MLP neurons of a small language model. Each row is named by its layer, matrix (down: output weights) and neuron, and shows model dimensions 320-415. Each number is 128 + 24 x the weight over its row's rms, rounded and kept within 0 to 255. Numbers have three digits each.
After each neuron's rows, "fires before" lists the tokens most often just after its 100 highest values on Wikipedia text that the model never trained on; "raises" lists the tokens whose logits its output raises most directly, leaving later layers aside. A number after a token or word is its count.

L7.down1768:116151101118140117151169168081159121097129164114118153155134128156132138095124152146127136107120091106100123147142129153132109103121109124163158115151150163079170089122058125139101137125150087097145128134081101101103137118112154102137108157126112124129105131126131152115115122117154185168
fires before: "–" 40, ": " 8, "-" 8
raises: "–", "–: ", ": ", "000", "act "

L7.down1118:123120179110136137111128134134097116132127151079087109088147097070108109132126064106114140135094145116117124111113150113115113120125127113111133102098141123130108157129146137134092140139136112129160159102126101129139146148153089106160132158128119142122129111163124125097182165125101145129
fires before: "a " 46, "the " 15, "an " 8
raises: "a ", "an ", "two ", "one ", "or "

L7.down539:134107143105135127133123094136102169142094114152167123119130151122131172108157117159162131126117139141110120156114119114158130118151116119116151170187147109182123125140153190149125121128108138113126148155111127140109076137183140156161120154132120123124131061159148137150140139115135094153
fires before: "(" 86
raises: "(", "degree ", "ture", "kan ", "species "

L7.down393:149074089080159129150127110144103138109123158138112093109122138113167134136137126146097133139150083126173134151145116139125133147086136172157125146134143116106155102119107127157126138121131133121116105104145123147098168067134136111133109141118093083082140143153136084122164114152128105101
fires before: "of " 46, "from " 4, "and " 4
raises: "of ", "between ", "of", "other ", "from "

L7.down2622:158102168123144143110102096138092150112127112158133141103140136178131122147126114135114102145200094126131108122114124157135168142137159110099110111163183129134129090123108122099111120148134145147145130130134133184100122154133117130163102183108110095154120133116115151110121100110078134115
fires before: "by " 67, "in " 12, "as " 4
raises: "by ", "in ", "above ", "again ", "earlier "

L7.down842:193155125138145137143130109118096139124132133107126150155130122136115127186134169144144089114102176129143149080126111106118110148106114121154105118091168098118116112125113160123150072144119080178126121092132125151143143105099138134131097159176162091155116113143092151159147105104109154093
fires before: "of " 95
raises: "of ", "Gov", "statistics", "ru", "point "

L7.down289:134151130098118113093130140166135117107148121144123160124140151121156155133133103166130139109153108073084166120081109148094145124084100114115110107155149147119096123124145167150116107124105174124125098128149142126128120170151214139108154137097101103139132138114148173112153124161156117157
fires before: "to " 25, "in " 11, "on " 9, "by " 4, "into " 4, "at " 4
raises: "in", "to", "outs", "north", "up"

L7.down695:170107165148092132102164112139138091089080110120119128074157131158142113174129094173117122173107100119117133123153109130155125144133074119119152160152055123113141167148081099103172132103143141112134090118123099129129151087100115131127114111153127133142116111109084086132116113127206087141
fires before: "as " 25, "and " 7, "by " 6, "that " 6, "to " 6, "with " 4
raises: "they ", "that ", "it ", "not ", "he "

L7.down245:151152115115148122141142121141110113127145112127115130194102139125138083117162070129164154153133110101123119108121116059154112144101148091147118096098169125168161132148115130127118102182137102130087118103134150130136119163115135145126092130129104154142136112087135120168140107135110060146
fires before: "of " 40, "to " 26
raises: "of ", "nam", "uel", "soon ", "much "

L7.down181:163105168126121124121164151135136162167143144132109152131129111125104123139133105140121096122107159080107113110098202127148145159115191147140134156136099119173102105174158104144150107074153109138083104059148123136124133113149149123132152135146105154121155159107133121140110137125105129158
fires before: "to " 76
raises: "to ", "To ", "on", "to", "through "